Part of a small language model's weights: 7 heads of 64 (1 for keys and values).
MLP neurons of a small language model. Each row is named by its layer, matrix (gate and up: input weights) and neuron, and shows model dimensions 256-447. Each number is 128 + 32 x the weight over its row's rms, rounded and kept within 0 to 255. Numbers have three digits each. A neuron's up and down rows have the sign that makes its largest values positive.
After each neuron's rows, "fires in" lists the words (lower case) most often at its 100 highest values on Wikipedia text that the model never trained on. A number after a token or word is its count.

L8.gate776:151086124160139101140106173141102138087200082111077083117180114127156047125127130105129125140133128086114098141086132162188081124142166143153141066115158131109146189156118060120129090128086100078084101103175076159138139134145155135158118186176091139105138139122169159143158118143099110130130092143087091113140121161093089109160082145081116140103101144126128184110122182091151103153148151175127105073086123165119077142149185187068140162146120174105114095118162173125111184089096071125126120132103173146084145114190146189175139144078129121098160144152118121096130109112104166155
L8.up776:072165179123131118129116103135086113079108154141128167162121109148168128097124154160195165098166112103073069134086078152078160186140052179164118091119181149093117119101072171122112075114082108114109072149180198150156143101164182129113161110152136124144079166066121122103143077092092162112123090140094147115159095125102136115150104153142110111160193134165127077166123105099127112156124069091124130120097139090163154118193102121082128099129064043128117146139126115093064153055131159172157137140140121196091064131137122135078105081142135129074147108123125135126114109175115194166
fires in: "was" 28, "had" 22, "would" 15, "will" 9, "to" 4

L5.gate858:118144148107156173143131161155072101112158158080127161100158086098192165159089135107139089116118199093135112141154145158160145114139102123176170129176096179165101150148087134065081191167045158139125091161147132123137143113091142126149144182149084126117195186098146184141101162114097159086164165115162143159121078108113120097077158107206126165178141077164150138142122127128069129162116133132092126146111165206140101085142093117133131138085128129094163153143144093131067109153114128134072131119110137206112141109095083186180113104120138127148095044117147132086110122097146163122
L5.up858:079124120137175127106101147153111122170120155129098055134082072170097156141134162071145080157160064126132137080137096148118159166105130146133128120158149123104177099130109160095163125153142086070110163131161148178108137121115089146090044085121111154097107089151168069097098143153175115144143119133128116196092150140088068087157120163137207120134131118172112109155107137069173113122096124154177129129145114136164115121160120074161138108088084102134112140131156114104160051110158104173167142099097150100159131127132145115138134096080101160148114135152133107130123111089129107144
fires in: "s" 69, "its" 21, "his" 4

L5.gate165:114145133103131137135136157099144126127113116043112134122099179121158135120125095136095106127132120126110126087153121122144164101105171188168101129110123111089105109143189175155181157157145080071173014097095086114078067114108080082093120141150140125128085109089142153158109121117121127167053126106156180087182170095146091046171069162104122156184089124134184122140141121110139123128140111105136118122216082104141140124094117146131148142167075171120127134152140127130149112134049087075130187116150145130123105093117139122184140085138121164144128168159103095123111095136092170097
L5.up165:125128124154144121127150091125094172085114123202104156152103124061092137085149140171191065155101118122073163106153143115154146119053126078125080090085098139129131118131095147104085134092196173094135088157116097202153171148143097123134180104139086137152141138115163144135161132077139127098170105116143114104117109168081211155138135143153184138194110142096151116085155186110121110086131155126168163161088134143099119169128116137167100093096183104153125058101156127181150141086100130140112136163129147153168187197119185138108118125077103182096120099176123081139049118134114080153
fires in: "and" 52, "while" 37

L8.gate848:139150145063104149132129167203135161126088131067210131106137074110151169154186112102166103157117239173180117118177114148141104148144131137109087163194089166125084151158094083121198121157137154093174123143131134125113127094143180168153128108150146117167163142131197125111157175112085162156126083125153142127116165150123141130144039173126085165106123122172104146163163082139077147114130128116112117140159141127171143161153118104151121081137116087137148145108124150111104122141077173128169129151123165112167135103105191128110127148139108133098161106064124098134144087119063153159
L8.up848:134127125073163155108080131108101173105111107122098122127098168128198133085155135129215115104154159119132151071082097126079162114142124133081098083121120147167114101148068118102168146156093100182139091109119108102130180130088126125108170139165117115125169143156132147129126166142059169130166086088077131114113143159090143080129050170125135125115150164077149065137154143171091136142142159158036137168179060097089110190153143163125133132136113147151163104195094174116102095120165189087104135142082146185111155110163164108117141172150101125149200124138128086120112091106128176095
fires in: "in" 79, "inferior" 5

L8.gate267:106153124156095121144142116107170099127110200097128088087158161125148101124150112143103142188104118168232114093190088186155128145197090151096083168129078079101122176101074211139141082102094174087140069110177079113158077085126170101131103141226152113134138092160123127108108154141133127102150121102148151151107088146099129093082135104088173168130101091140111146175093115060124116105188145177179082121155146167086180151147157078092143107141187126079176124142134101152122068183135129144164154114136106138103107166127147176125133148116141096165175138131153114104155110110176114177
L8.up267:144179154126138120145130164135120126161106104170105087167161194127092103107092157114092111179158145082139111112147128132143104122120120124175118175196123099157149126133107106136171119089158103044126134127058138138115110106111208073092123141150190129113108161167154137146142108148107141115121140167159160143112111192153136116163107116131135115126112097131065110110108180115144126168135186156084118143135164190093096165116117105099088147101109111153127095110165094113135158077166129154170084109115094122104102124130120135143123163061139180150138156147132143151073094169124146121
fires in: "to" 22, "i" 16, "not" 10, "it" 8, "s" 6, "t" 5

L5.gate37:159191081051067188153106143163176164136110154107098116184169102158118150168146162163121148147137132120133172078115144171090096180088126115107128091173151141177098144134117085177082081112123081086120148151120102126084118162161110115176160132147120112086146118114173070090125182099057105102135137149095114121094165185140124111110128124112110107135175140120114156149163109091155166101096147096089061184104094170095142127134163081180147121113141183138125138153191146060121114111130178110112108111137176172092120158081213150178130140156158134130129114161151101127182108054082086171
L5.up37:125134094095145146107070126139139165167134086102092142154122156135130112149133137109136106115131124220143121193095155083158124153063185112165123145144154112060174088139132151130183127138151046106145101100158028179150154157165164120122072121140116094098130151116104160133111166087145084096116111091161160144113073154102146119104095174158144117128110156165148166182111156111128110167235160140101102120133099121125134128141125123121067145116159157119150179161099102180150149128124095120107119142118113093119099102127178089061208120073159121114063132131118054117149055111171201103
fires in: "from" 31, "in" 29, "of" 24, "on" 5, "by" 5

L5.gate199:169120161105098148136123172129111104103121115079141120152119138147155104139159130202163127139077097122177153118155194118118132114131134165100115182087130081112163171224130094199103147135184120104135139141079077182139099118150157116132113074096156183128130118122137085150157075137148111196221078125154095132094166143075113129147105154138126104147099093107136098191118155091116129149062079097113084153106106144120123109121145109176132099086112138120184138167149133200127174141098124039151108142116106085110137079085043164161134153115098102099132135134175140161141154121057123077
L5.up199:090104109138131140066121141084110175104128080090161143096128087167114134128159179129154136138101175096153146105072105123160124184098100200030076115092134130181198095123090085089134075102098151147129074110160120122170110174114152093145169065135148139162152204072130128145100129141090150167124103130132147164068101125108144095126116124109127144141109120107178072120153173114102121063052087175146109136069095123150167126169172120108100072185141138190113169079158155174100164155087107200138130129119106151133106135120147081127108131128058099140117138125118124197127158134095176079
fires in: "and" 63

L2.gate756:072138136156170125125128146087110167142087111104127122150088067109104159160174090158169116211118140184149138148119171096150077055107102092159140123170086145161131147166135114112153154155093180089185103137143146064084084169065088100171118106140138097142103122086121152134095126129143116211147170114149086100113090139128160102144177142090195086139122098141117137180166182114125078154100176113083170155093109114106048087112129169102166123106096097108121116125095130126088117138081162077132116155207176157167143158160103093161132153176152120104123119142129151146176082139190169113
L2.up756:108092106182213115047116097129071100085083106097138123190078127127105078124146135151153111134145122108117112127102112130087124084146092063072140113120159132144119152072101120111053128139125147141164080178137053067141070105136161161180155102138144128137115127078134110120128159120083106149154138135108125117118119129154060140155152155104161149139174077140111086108118133162070148181142172151114168205156127128120147148155120162126124133124161104196134091093133087177150100130119147093110127171155174103110110106114168144130084162141167088148125104095093137133206157128132133115
fires in: "one" 13, "for" 12, "marion" 9, "total" 8, "four" 8

L7.gate362:109133169138131151163101117084088128121103148071118113107113114201180132079146131117133043095134130103148100101168137141118122161178084154165092071132134096159114167153187106165110106120111118066094115107120121148102146132225149072047149145168114133105164109114195070145101159128086140101194115073149163083054108142128158165173124139139107117134088115099104125134093079089138166073095130119126185125142109139160120088127159132123088113101108114156162110114142064147090117111088093137096129096116177147101122133161141106173086111202154106134131188173135140132102155133159138102
L7.up362:150053171145171122122123179159105096104136118120124116065201175141124151137120129178142100108098172164142065131136136139138143114139144165147093113124147059122124170149135160182205175093176111164120111128162123151110105151124131128082132120147142079183143129092120115111104078114104081178132118137194156083148103118118161136052100075100127138111061087092096142082149123166126148096154123174170190160160185098127149133081184141059110104149204164149121137144146089186213150124133094120095185122175126121128132146105138123145131168184121154152117159171161130070093148145157136139
fires in: "was" 24, "to" 15, "and" 10, "or" 8, "grew" 4

L5.gate424:148143127117157188126097137197140084149087108122086097127119139084133110179159092149091097139142079103129152117201116136113129086116117115124108160172053101131160127127090092060156122107091139127143166167088163093113118165171117126148106096113093094101097120113087095118121099153160195099109108141176112145155192090116175127143133096112053117114093112156132170123098149136148118103090121114173120166168162094165153149195155148083158149159133107076178164189118168078106167136156176154157123148116109057138156154107102117139158138098081108115131121118126105092088172100052128147
L5.up424:117081142159139088129106099155051099148100167113129130099122183116127128146182156190107134107161123186127091184130160130147062096098048123154147142131125060104108073115172135178080086138126081110127124180149104110095136115145137167123139112106086059161167144137168145169092114145140113105202104177132135132093092171135105101163120124135139137120158141162109099091149096094099154203111153142074122089072182168154146126190091151182168142111090200129132143111180088146134126178143123179178210086170152126119146150132142090116148098129171132191134170178128086141201095077102162147
fires in: "of" 63, "been" 8

L2.gate77:101193173139183078083172126134146143094115132114070148136176115134111104139123139160092172157172095147119129166168166164162148157127116085101150108124154110112133105091103082076121106140143151122152094135103083197083191169077144118173111142167090110157103122150189115078140118174107181167117137148162189144154068122100148116079098150117076078105141061117089168232107138146110124124196145090128143156093126146133106123117152084114112119073088177156146108150131150076205168201147138123117169058153135139151143117107050189094092150107113151122104107153140125210163162148159153149
L2.up77:101126128170211117121150094169169210152135170146182050119186079119121173157118170113133093107076117108145118164122199198129130115166155128098132138171091158133227163157129136153080100078146138088147087148166100125127157084098169118144139139127098076117178125188128141108137149145101145144157093118136179122105165117121129142160145144168132143081112109119093084153127037134096139152108060130191125126113173137133189146188095149136170114181090039075125139108158109202102138179094178169113095152095113161128137139125149174156112097129162140082112114132179101079159141112123098082
fires in: "votes" 32, "candidate" 14, "title" 11, "year" 7, "team" 5

L5.gate182:176104127187089124205124174108160089131140135127076162143146130101085174090110115050114129126119094106115140101126161095125119125162124151123096114190092122150114112133112152136142140151149104059123173134152124085109114136132114124057147146175096084105150110127113127109155151130207111156181168107116172123108163113140112136242133121089046135145166155113155168161114150127076084170092130103115120105119155126143157088107146087131153117113129117056062137113118140166156139075098172105137162204132088170097133203161142087069196104168109161097142149093140045102118100135119155117
L5.up182:121023100109103116165042143074106107135129134182126187141153068081087138061088139072081098143170065120147114152130143055156129151180114165184074100148088115177065078089087151140105087134171182053135135089126134104044117146146074175157091122098157166117176200115161150172111125130175132150133129140112153159196087191148061111164111127162105128158122077120113073138105146124102174156078154128096136135135106153169145193174116111093153108113133099135105133054142139146134088172058097114118093170121104161134116110159085134192132098156182088131168176077133071116074093141146097189
fires in: "from" 36, "to" 11, "in" 8, "on" 5, "of" 4

L8.gate191:099090093149118215093158135164092123111127140113192120138148074140121106120155140144127135156136109078115119149156103156164133158164114131073162144149066149149141143146135147161123175130128134161162066099190081143151189175083106144170065111177137152157089150129148111173080179158120142121128142144112122149132136113150145118145112173094118166157099156169078189200161135124175125118126098152164090148127155197138156109158172154099127133128144174107133174171100127098135107061128113132130180137132132139115148095123134187103130098117105092107092091098184137110116132142195149133
L8.up191:173107107146156133110114120139108132146121144119109102149137084145105179130112145088149107033160106081127101103178150118132172090155104093096156152132104161105138119123166138058074165179122119145065125135139206167163177149138104127119130122134091175110196119137136132114097214124097177108143163104170139158140159142130144122079116184095177183193103146164073124149140122114083120094056099151133109167083092098124102078153119094144150112108145138126103130170187106144198099132162123143080124107116105093142090066056146114082093104155110106130076151141109163157091063126124132131
fires in: "and" 27, "his" 22, "s" 6

L2.gate315:148135134132166165148179080082035135111129128181126182196031139090142116137137071119170133131103143099141084129133126070177089106157071153104134128137093132134162110169152148157159104077076107074092126109159094145130117148135120061100082093110131141102160130114170157107146142149144107074172168103180092163073190115137106100152122143085143109131108136108117150118118156137123121202145143203189125127088116071158150146121110136185108118162076112134108094118140119143134131090155092114136130185162100117119084130129153113113082149157150141111127163131089104154086179156124154109
L2.up315:100171104150087122074111112103105108114154127115115077094142202149134134137080144149112095058079146067103141147126219115174101193074082103127163078158157136141122174125122136136167086115199198138110119021120122161164127139157101184111086103146163146169153153118104158086132138166144113135170126134163184128136136138140154109126126102133145164142123132165115102101132105100095109151176169137164172089104071089053117157054121156169128138099090166124105138139138108085127199094189167108167188144155139183077157125131156106145132143128128119112139153139099176178157189139120165148
fires in: "also" 49, "made" 10, "never" 7, "only" 6, "ever" 4

L2.gate28:160153188085153119075108119146108165122140120151110115158113037126093156140124158123198166124123091179230146145151089190132057138123114132130135168099139170145201127089128108128104154135139118135152191109153104101096115148138078132156114141124013132083071164149089162149147182103134073115118166111102147143136089097182133061088171112134124142139086142128096132154173156130082116185162102112087140124109102064197115096167149176182084116145109116084169146144088120124120089139167131049142128114166150139176148100150157141123154096095151152147156093077114111195082113144108116197
L2.up28:087093164151098131150073117112091113164152159113056103175125100162151153196170148111108110141099154151134156082122135141181082092126130156151102134091188139132056109150099099141171117118137192077133126114137099092116109130110074113079124152102116173078152124071132087120146198137108177151137101100128157160101128120140120112180125071207118128118085122148132168118124155147164146123118156116111034129156088167100103157133103138124124148095130117124157104152112173121116133152149163134109086168111158172139143154128133094090132113053130124106150156105167125085125047147128164077
fires in: "during" 38, "of" 19, "at" 15, "under" 8

L8.gate165:132134137105110114085142078074129149104128158111074089154188114158160104134093105144101127105165129139138129087098133188082082173101181143080154052150140136089154158168082108118084143165102111102192151099130126131120092096128139112096095074098080144071105125107138164140105115076118130122100114128118091114122099206207144088124181165114171110124126115134164196131164206160110123128169155108137099110170129153068134082127142118139086139169121174122136111108139144122200107124157119138153145152146070123125112080126035167093124107194111126132138160117182096107176164098104232159
L8.up165:094163127158104139090144181135109094096159127144118215124162111215131127089147154122106176139136169134159079137119165086193125113196147143145143103151128161136092091120089170109108128147117158142136118150106155145149110116144141149141136156121083149149147158053099144151128102107162136113149168166109140086120089217169120152128128095090115098148098135142124126141160136123210111127098133145080148117108173136128140119136120173210150085149164138145172102155129106136120108181107126130177132130133187155139119106118160144096137187101145143144123061082091135090124160105131188111
fires in: "its" 30, "their" 19, "a" 11

L8.gate689:141095140121155125120124134125126118091101086134123134133127119167129149131173152090118086176147179053155117115195120137146138206116114104167134125192155158095147207169152084129130119149140136093135111093144141093086139171156167117122128106131118132126187107117149171101158082132138150092090069138127154125160160134129109097155110131177098118177075146190155081106131153084081085161064066140172113130115188102145113165121103150175152098101067090099080105134137122122105126060126129070119084125071092125163100163187111140100095167115107136121159084166143114080101107079046125133
L8.up689:134065157163148102120075144132109137177048144155133155154045124143123131161177150144093137141129110121189105137184104130137116180130112171126159127155197100084110197118132125101127086150093120127130230139152121182122141178146146148144107187137106144128113085147081167074092101124126141132150128098111162111122136074128128155148147126115069128144110091150168129216072146120128147151091078124114086176143248206063135059125074131108151176154117110126100107115141137118124119019140180122091077082143134135105103166135137120128102119129111089146137133088171093064104034119130098172
fires in: "to" 38, "would" 23, "may" 10, "will" 8, "should" 6

L8.gate784:140152128077110117156182049131116150134087132137104091138181150098119070121111180151167119144160096077156140118161106143157178158097150076136133111126130090136104156152167147092101127092114085092121137188120165161081146128118168143146104129114083130148109150136162089117227143122122190142092157060088179100192188139141055093153157127143104133091152091139188173134180115121188144116163068183102121101098092164135120110104193135166121055117104156128148090084152123154133188125107130082120106116161092099127142125156081157147160170142113158140137177160113141150131080159096193114
L8.up784:187097125170162148135128153081155068102153114167074135129128127095126152189050141151134090118139125164146125073112137144090111132124075120151155138177152108108127096143131098114147163148106109147153137051082148173151142123078129160145127133158201112193113089122146102070165038083134092058204109096098155086149089075084166104171119139120100081104094065088172120096077132099148170157080125111053129137121141118156101104105089134143145145130058158170144062165118097054093113137126097130133141146162095124058116152093141120094174089091130118147144161152183193131124114191153125152
fires in: "to" 28, "which" 14, "would" 10, "also" 10, "not" 6

L5.gate677:139188077105135123094135147151142112112152125139146092129151150149118154140073162155138146190090113134103144088142187129045157123126156059160156226188097076123175180121082113066176228084144146139085100098144165069137172134067147105083201151093119130161131144168139124189153134127069184155089145132187087155107093169184117141134087128134190140140106163137139131126108175103102154060137137188105134152155120140193141110174098154138150136149112133162138155139137115094168148124102135177078135160165180140176126173104104121150105072136128128145086208128048200101078123131083158172
L5.up677:156143121170101129148146176123057156109091108139131104119113126129135081074073158190115099188133129143125164087121130178101127120159114163146116127182095162175110141112126117161092054065100144110096140079104139195098125168134105102143096133070151081078196149111116120133087124170131101120119144164100062178130121108116171114146087129125163095115145159115087120129130110087095086112069153136186192099085110126134116162159131097186167118075100143124192113164124020104207128065166109101160107091139111115141150091136119116104088100182103156077145128113130097123135096124141125134
fires in: "is" 85, "are" 4

L5.gate432:158184111153140164098104162099166055107122084094134170172116124114156135160137102105164129082076131134114125115144131116112159098171161143104150061131164176062115109099094152092119142068132174119100069108111137128110067148102134061158122072077071080067191113172168116146175103169158140150128153159129118153146124106091172133176122090108125116129127109113134153140149072117126105078046103092102175084154083136186116157090127084065134138143115109129140134077139095184122136138076171080097132095105151107117100098143134112128093118049187165119130135145176160166130172163150142129
L5.up432:113117144133131120059120170142120108142128127097108144193102173150146105138122163114136128158135155146131128151193076142123137126175158137127135103118085122157093130150146112052142167129162137200145089123132141097117077146173154135110145142127152145106133096162147151143101139112135171105131153116132097119110183100137171105117085117074142102118160136137112103113169141059107127053162106116239118179122094103097109078118097141083147127140133166180136162113145125144173130133136156153084132161109125111159074108151140161139146150126102131130149117168159111101121138176170134072
fires in: "and" 70, "or" 8, "hold" 8

L2.gate284:150156190075178129120105155107175153175080163113174094109133172083113090200182119144097143144132078131127125125106187107112132127104167110117093171147075097088154138114143120125142110125084127171092107093121147103064107118105147124113060113123119104062145141107126078186089155145094170150137111137179142157114102127108156085128183100124184155121130132112158168171111154141105045191068117113117158118063093091126108152063125110183100189152124116119148098164175120166138108137091105131128111157155131153135090238159183188215161136162153099107135098096096092104132075038082139208
L2.up284:123171173103157164108100138114153165155089176114104106139119117099094144154201103182126094119149152121141127123078122139099103117110170167107125118196109100153169137082108101142094114163065135120140105082077176133138161059210118141081116136143097056088101092141107115096139132204202135152133091076163131103146098074135095153136178133132150162108142175153140122098140125145138159163090148138075160195087141133115098125127113098140126122081145124086134125135110095181146144191119112099119128106111129121102089223133146092106115145156110064147131187126113118137116136152055127145
fires in: "during" 33, "of" 8, "at" 8, "in" 6, "for" 5

L2.gate6:154155157099113091101101100063171102170085138100125166157111163164154096127154126144126153101059106188083071123162081117149135144121147125116144097094155117136096110126057137132172082180123151157200074135185151136105092155105166114141108134151101189104143173105147140107146161139161155147138147122129104177132133116131061049122135175157128098148119100093154130152158102123101122137032114126132131097122240086107115113191159099111133136110143138114134141120124138069150118143090122179175165105113128186175094100096134155102255090143154088120110111101077161104069138142149085124
L2.up6:152104128115053108080133133090112091127119072096095130109136151128142154099081119177097096143182104168125107102119111137151090127109136109133170161175107104091141089115105127159102122202110153131122079126179153139101067138136155102118189132149085138123156126119154096141094206113129092116156126189188123102101089082122172139115114119116168163112134132127163147140159166086122115185079123147128122134133114101148060136108129102142109174097108099110102150142137161156207152103112092124179079088136191112107160122164068154145071138164151094087101146074108177146149139144137136167
fires in: "s" 96

L8.gate339:176114112151143132135096134120128213112171094114154145197177070107204133109070095153124166146117064083131139144123133080154166139164125111164139161168166154130135177149110105102163145092154117047110149102133127137047115111080191096144113113108124140113116136107062107181138137135119130119122134153179130142171158149169120115125132161068119150093084099181136116160089117134093150115118136145169090130139142099121098088099109093091098085119157128161201123171191159155106162135146131145123103181121165171161101074145120176125071102157129137071149082119159115133130116132111105160
L8.up339:168123062120160176077123095130135170093078107164139121145144091199168161124091128151125138104134170153122121121177139132114165184116158127117155137169098117159160151162116172168171099116122129104106124121152138162054097106128165165089159109073120120080033113111147068180114159131071136068132134096143134114156129200185128123102111159130129110137116155183161117194071123179188080114117093124082099173108183169134150122120139117112160089109179075125066133122119166122128040144159155124135070202094132137120114106075152188145163147165086160082096144114193088200101110080114164114
fires in: "the" 53, "a" 6

L5.gate844:113101117146081126113107139152183169113109134104119078139136095182154086136102099105105119125103121151159080077116141119162141098095139149107133101160096110139137118104120135114180147102075150148099128101143160091122099153133131063138132157102112112062141119091139132143178108157124124131157159033136169088100117082163133169111126171099107136103199136123100077127108078096115094164158147109167161088084157183102168099124152096152156121064152152144096143109072069109119105110188085101143161114155113139207141124120150144204145138096113154178120184135082142095125152187133147140
L5.up844:143120136094159162142114133096125174143107142093104127220084076114129117147136104109222139082146134109154131139123142108105188091169118084113085152063146139126136080092124155130173104135078116102152116123144116125104079065144117151124125087071122156122199166064126086077095120125163125086134149120106155086145110114072152082137107131166132144124122092081148153163148111111108148117184103095094144163134118086077085070144121076099106144106126114158103212121097151094138105168114138059112176141217123145138126135147135159086176114133112094120118158142129187136139105117107124154
fires in: "by" 27, "on" 16, "after" 15, "to" 13

L2.gate260:100137114147138120107133075143094179159177144114047147104118138141122092107149110138096124078103129134181093151120149154130128093135143148079134149170161112104152153087119133169171149163100153184118139097162152120117151114104094122147135189106145170135103067104148109164118092125188151131160099112197141172109121126149106069127158114125130133116126138097095138141208124109125133124137068158092211177150108113173112127128110141143122160133156093130110157101071152181180069089079138048115123142174077156108180132185158136120119101116079094150117210111154183108149119148080114094
L2.up260:161103088109124122135160077130103032103121122165147108121174105121149171114152152122101082148128070104211153143084125121118099090184107105122132145136135120144102131156159126143178023157109114144183130138153138091140129121096092184082119164164123135072150118170093173068149133144192105117145157147107165152087150149097143081109089111185147120197141077115093096140097151109110133148065160072136159077177195136139141127150120148109131093158179139124082096158109165147170110159120201111171153153088160098161144174108128139090079150092071145166088167184156153100113125075086149095
fires in: "after" 40, "during" 26, "before" 21

L5.gate115:164168171089132130128097097109083138126165114102145153152172084150110170123131140179131138096144111068130114147132171116098151150232171104147201105146157114050134128142171067078068142194095179153200119114186092137135103152151145132100136162133121142109173150152118088139163137119119171159144088091208120124148123089123151110152126156200103096111155141097095139180133150098100172092164117154115148107156093169151118151101060107152143196149120122148099183141168170111189196156156124147142161161138156131154182117106150154183109159109168132129102095114118126154115160150149156081
L5.up115:193119091123142080153111137111109119134154091111151087193123136116098096121154192188122105053172152139123161175170137155125130152113078139107126120146158142134117056114127118170105142176096118093139123088124119101098120144107150141096124099082130126088085070198111111135176162122118181106140099123138157146127202143115113111110188137067097132137078106119128120183095084124149097141089092161088115155161109153103071085121111129122178151109108198095088096161125157124194130147149143152159083134185130120083180152117130119101139198093085111112114169191115133135158161097176120123
fires in: "made" 47, "one" 15, "making" 10, "make" 10, "so" 5

L2.gate708:176142100167116140142141207082136189109102134150033168096105123127098154086125132124135135136122096112112135117113104130132120108140153102141111169138162138115098160122122170153116136074120125059105158154062127097144131167200110099170090118089209183080134091130144183180111116134110132176191139063086140118172121153161077118117136107113126121140083101152149134168171129162168124164145089104132134163097122130124130111112150188132079136132118099157186105126059052162165152115086125100102053114198122148111135182186141116101170119149126184107088134141129130116148116106123164138
L2.up708:100087124140118136159125203105078154149155162132115164115160062095086133116147085122163049116080120091121145121125113168133162055143081100159118160099176134097151148116095074108163116082161089123106148105040138129102142121145090179129096152108173079154104104134154180163156113115129135171136206085124138071164128134102108106130155127118149170155087095112125083103147069085111127149136127097167122107132075173144130130105106137084123149078138164230182129139092096108121125105136120148148100099150162165123126156187104103152122112167103165134128174107196087206129087136093068120
fires in: "and" 24, "to" 24, "or" 11, "orca" 4

L8.gate178:133132109139123078163132124114097083079136158128136162085170172198069151146115149029102145187133112164118149135125139168131134145126151162118156196065135126141133202076100104148128127082158111101159157146135138081134051082145139121162157112167109086128092104104054177085132146097178108133081135140080104173142124158166127114097097134094125147148187130080112169116106115076126126119075123108124153113087077095123081161167159126120140134141156124159178123182122124184144070179169091125132162109130132074126128107080117154123174112100159170118167147142182129059164106169068151145
L8.up178:082116136141148132127194128088120106108111158178075147116058105164081188117102129069138167149130104118163076072101128141115169162099159150136228120096114080077146148093130110084113109082170097055132177199164247145134080110148126114151186101163107188050116137143078111116136087121111142125117132180067062159090119119184123096120154175124138094105163107103140182192119115108109156105158108157140131101126129074121096115113111139188176077123144151120136130167154109148104062146138166115125089105116120089106122117084080132107135050149121100118152137100121128173109119113112141172
fires in: "the" 38, "and" 22, "their" 4, "s" 4

L5.gate556:125096165081100097133094152133136118188153119116138130116151089178149121115140102131145135102145110131069141161105165165096155096186082112158132128153146098110092102142108077129165119176058140166117120107157121146089170165137120148122128105123164108130059149071164164172112172114046087103153141122106140115057106120131078105123125134173133135118103159148154142118120082111181113107068089087084148129129125180145149099172120099119131096117130143095101130143114138095142164076090128175176128129123064157170168090123091091126146099153152138108136142191053114162071124116116074170
L5.up556:094117174114127155134147154090163130142155137132171096125094137140161134127123100163132074127089133153203160157087122074048074131155156112099129116123117132118121140129095061153122105132096104128109157185121110083118079162186114134147093105128212097127097142103094143170135149152111078156209158166080159134109115184130139088150066104217121119111177154158100078151114166080157136170152140102134139130110114193125108093191131151089147137152118185134140145081131116161114155145113144098175129145128098142143119139122108090138124141098139128127139153140149137133138155095106096099
fires in: "from" 45, "between" 8, "dimitrij" 4

L5.gate637:134075152097141134124106122138105094092105153148096108112176151131162155109108110082064107125131141158125152091166174128133104149114137132126209109217129093094138117072113111027173154116146177076084147138123194168091182159159179053137181163175103101157131079145132153144097121116125098107125127127161105174127120110161121150153134122132126128172144161101128124165094171106118078137089151135061140123145175136106152099139114105121139061187141065128132113086160124183080069075130112166131107051163116138204048137068135121126165168146108090129096110122103151074098204135117182091
L5.up637:164138107115096073175068134118063143166127130103153085086196169162118123114133138093113135150113058122161160155163162149150126131180114107116103125165090193157098150130154108086092122147132178128135159110111118099208136127125139145111146132159197120143117138144173061110125137139071167110087096191153083099144123176168052051178156126078079117121156109152123093092123096019065095135094088164108086116138109069152170122171132072119040069145083164137164112126143111114142133025119158216104087148095177098107108130133098151152097129148142145103121157111084170078128104112130173095
fires in: "is" 21, "are" 13, "will" 12, "s" 8, "they" 7

L2.gate483:108129125176167161135073093146117110113155141167137108156114128114141110113043163117153144129150153099111131097148135183090170105126170121039102155105064064074133132197160151113065105136108099118139114146105184124162131141184080081162149123109107105095123140130132129126117124139129113091158119123149135174121169190147159196091108142183093134148123121059136179103160152134113096170119105147232171167109105153119159140128171169151165133094098152149126198117121128094118148143140141085185114111208091180169067119132113093144098196097099120081165159172149131183114075138117161198
L2.up483:148132149165135080089102111107129113122136160147130177087136158115140151139116153094078114186102170095123133100113102102150127127211146139116131190114133128162113114149192119133117128091175124062088119148143137097174085086117179175080185130135078064149165145150134168126111160117134141111158150108106104136154104171065138131096121138063172129149119129175169095103156130156143077122145088108225111163178150128184158105083074159123187143154134112125140115076086152138111159112146086104068154121070184115044151112159130173155148134144122136061163166160136118101134120107118149087
fires in: "when" 19, "while" 17, "if" 16, "though" 10, "6" 7, "9" 7

L5.gate354:144082150136119066158122107202170076097157121077109096126140132116140120116108179116149080103165110108162105137146111113091108186112116143138111127132110163073136146122119106124060114089107086071159070029171118138157173161136124151115120200145097140116158183149133136156196146144121123120113123127092171087165132076070105121179146147159102062190061121140145138104045147145086118141095100152108101114148187110112125113130166145159149106132083118181113114153139136072146127148123119136118075138154083128138132158103127117154110092133183154077095138162101120139110151101091128144
L5.up354:139136125135143079097120103141132161087145152117146123095145124133097150152157055153161101111118151101149125090141148138083115107119092110159120141118142140190076165158114090094098111169106114137086158114136148180189195111154161175145143190162085173176187173103151157125177107168062090108091135128082136088157159088125121108111110103132077164155084142093148134152065119144088086175148163156115159166105207109107152110113115138104138071140130139140167108196099108136177118086169094140197110170129125122063115147094133108117118131146141104111093158165078103141096047125090121124
fires in: "to" 17, "for" 13, "will" 10, "do" 7, "would" 6